{"hidden_size": 384, "num_attention_heads": 3, "intermediate_size": 1536, "hidden_act": "squared_relu", "qk_norm": true, "attn_scale": 0.0893, "bias": "none", "init_std_o": 0.0, "init_std_down": 0.0, "learning_rate": 0.0125, "lr_mult_qkv": 0.5, "final_lr_fraction": 0.1}
MLP neurons of a small language model. Each row is named by its layer, matrix (up: input weights; down: output weights) and neuron, and shows model dimensions 176-239. Each number is 128 + 32 x the weight over its row's rms, rounded and kept within 0 to 255.
Before each neuron's rows, "raises" lists the tokens whose logits its output raises most directly, leaving later layers aside.

raises: "ement", "ues", "ue", "ful", "ment"
L10.up604 [110 116 106 191  64 192 137 161 145 158 127 116 147 127  73  85 146 115 104 131 118 134 111 105  78 115 176 123 156 122 141 151 102  79 125 112 147 163  79  89  92 123 156  80  80  71  97 102 132 113  86 144 136  82 177 147 125 127 101  98 131  31  94 136]
L10.down604 [131 132 114 177  86 147 140 144 122 136 149  91 140 118 131  78 123 113 108  93 137 163 110 162 167  98 147 134 137 117 159 123  91 169  23 147 132 113 112 138 164 146 171 141 160 126 156 159 134 102 150  85 130 119 120 117 120 148 150  76 143 140 171 152]

raises: " have", " are", " were", " use", "ell"
L7.up860 [103 115 131  95 105 139 114 155  90 169 157 187  96 165 159 136 124  68 132 133 159 126 141 104 132  68 103  97 101 143 131 158 171 166 104 106 139 141 135 107  92 148 125 130 141 142  99  71 153 130 106 129  79 141 182 144  74 132 126 114 146 164  83 142]
L7.down860 [111 141 168 126 138 105 159 168  96 147 172 145  96 166  86 159 136 155  95 193 145 106 194 126 162 156 169 128 136  91  86 156  88  61 100 148 189 111 139  98 158  84 123 148 185 153 154 152 194 106 131  97 144 128  95 173 187 156 166  97 109 147 154 111]

raises: "\".", "==", "===", ".\"", "side"
L7.up554 [ 96 102 101 123 147 176 160 126 129 103 138  97 106 163 164  91 101  32 139 115 130 144 136 155 166 156 113 161  86 162 102  77 132 158 173 152 114  88 118 150 126 168 183 173  82 164 115  94 137  78  81 174 153  88 107  71 103 149 195  91 153 131 101 119]
L7.down554 [161 123  43 161 190 169 154 131 144 123 124 134 156 107 101 104 123 123  81 126 160 155 102 177  98 178 115 171 109 148 104 136  87 134 122 122  50  66 126 153 183 146 166 111 126 155 166 112  75 133 123 188  92 145  90  99 146 103 159 156 146 129 158 113]

raises: "In", "===", "==", "The", "|"
L7.up1432 [122 149 145 121 155 168 155 143  85 179 156 158 133 135 121  66 166 138 111 149 114 144 159 177 125  93 129 157  95 108 118  90 116 116 136 107 127 174  61 105  68 175 151 118 109 110  89  64 135 116 118 125 130 131  72 101 154  33 112 121  76 110 136 157]
L7.down1432 [117 107 155 160 132  74 118 104 142  98 178  84 160 150 142 151 121 126  98 137 140 119  56 149 102 123 164 114 114 134  59 149 110 129 145 121 126 159 119 137  76 131 100 140  80  99 199 118 138 149 157 150 163 176 115 131  99  89 148 102 101 105 113 170]

raises: "ist", "ists", "ism", " been", "na"
L10.up301 [115 118 149 131 128 101 147 134 159  99 167 138 100 173 148 170 127 105 103 103 131 142 131 107 109 110 111 133 110 136 148 143 133  97 110 125  96 100 123  92 146 140 114 180 158 128 143 133  80 102 144 162 133 125 118 120 175 165 121 147 118  88 100 104]
L10.down301 [156  58 112 135 139 108  96 103 136 130  92 117 156 130 105 145  91 172 167 147 100 119 121 161 121 110 123 164 108 168 148 176 153 113  89 177 110  90 102 127 162 197 119 129 131 146 130 151  60 144  88 115 164 150 208 126 160 127  73 119  91 122 115 169]

raises: "ty", "al", "als", "all", "ated"
L10.up528 [141 150 158 186  93 168  96  88  98 143  68 151 107 102 151 193 129 103 131 135 214 139 155 125  62 120 114 141 110 143  99  75  59 134 122 135 159 132 113 142 128 127 130 122 123 103 108 104 138 155 134  90 103  82 164 132 147 109 105 125 137 167 138  86]
L10.down528 [175  87 137 131  94  90  36 135 157 114 108 134 109 159 138 200 111 143 138 150 133 132 102 148  89  65  93 118 154 143 146 165 133 134  60 144 167 139 118 111 117  85 148 174 135  91 150 109  96 125  85 167 136  93 107 115 130 145 132  91 106 209 165 118]

raises: "ome", "uch", "ten", "he", "ult"
L10.up1193 [ 85  83 107  98 166 179 155 121 105 105  94 136  99 143 101  86 112  71  66 113 108  81  88  69 103 121 150 127  77  44 186  91 119  98 186 185 147 105 105 159  92 101 104 148  96 149 136  60  91  88 191  57 105  88 115 218 104 131  76 168  91 201  12 127]
L10.down1193 [115 144 114 112 120 144 135  98 159 126 129 178 119 136 107 140 182  67 161  64  95  87  47 121 130 119  61 213 117 172 126 154  57 122 108 154 132 140 111 103 162 105 162 139 125 143 176 158 109 106 129 122 109 147 119 131 101 164 131 168  56 142  90 143]

raises: "ble", "b", "by", "pe", "ph"
L10.up1366 [ 85 130 127 141 140 118 116 145 120 147 130 175 182 115 131  78  62 138 107 149 123 109 156 156  92 106 150 179 111 159  70  79 101 173 103 113  98 124  89 168 133 131 111 176 145  90 107 101 148 144 108 162 122 139  99 152 147  96  87 211 142 160  75 179]
L10.down1366 [121 129 127  98 124 100 134  95  99 130 155 109  59 186 119 126  90 145 106  94 150 174  66 132 111 158 133 192  49 115 147  88 190 145 141 143 131  85  77 142 123  78 133 105 136 121 123 119 159 154 123 145 166 140 137 131 156  69 148 126 150 164 144 104]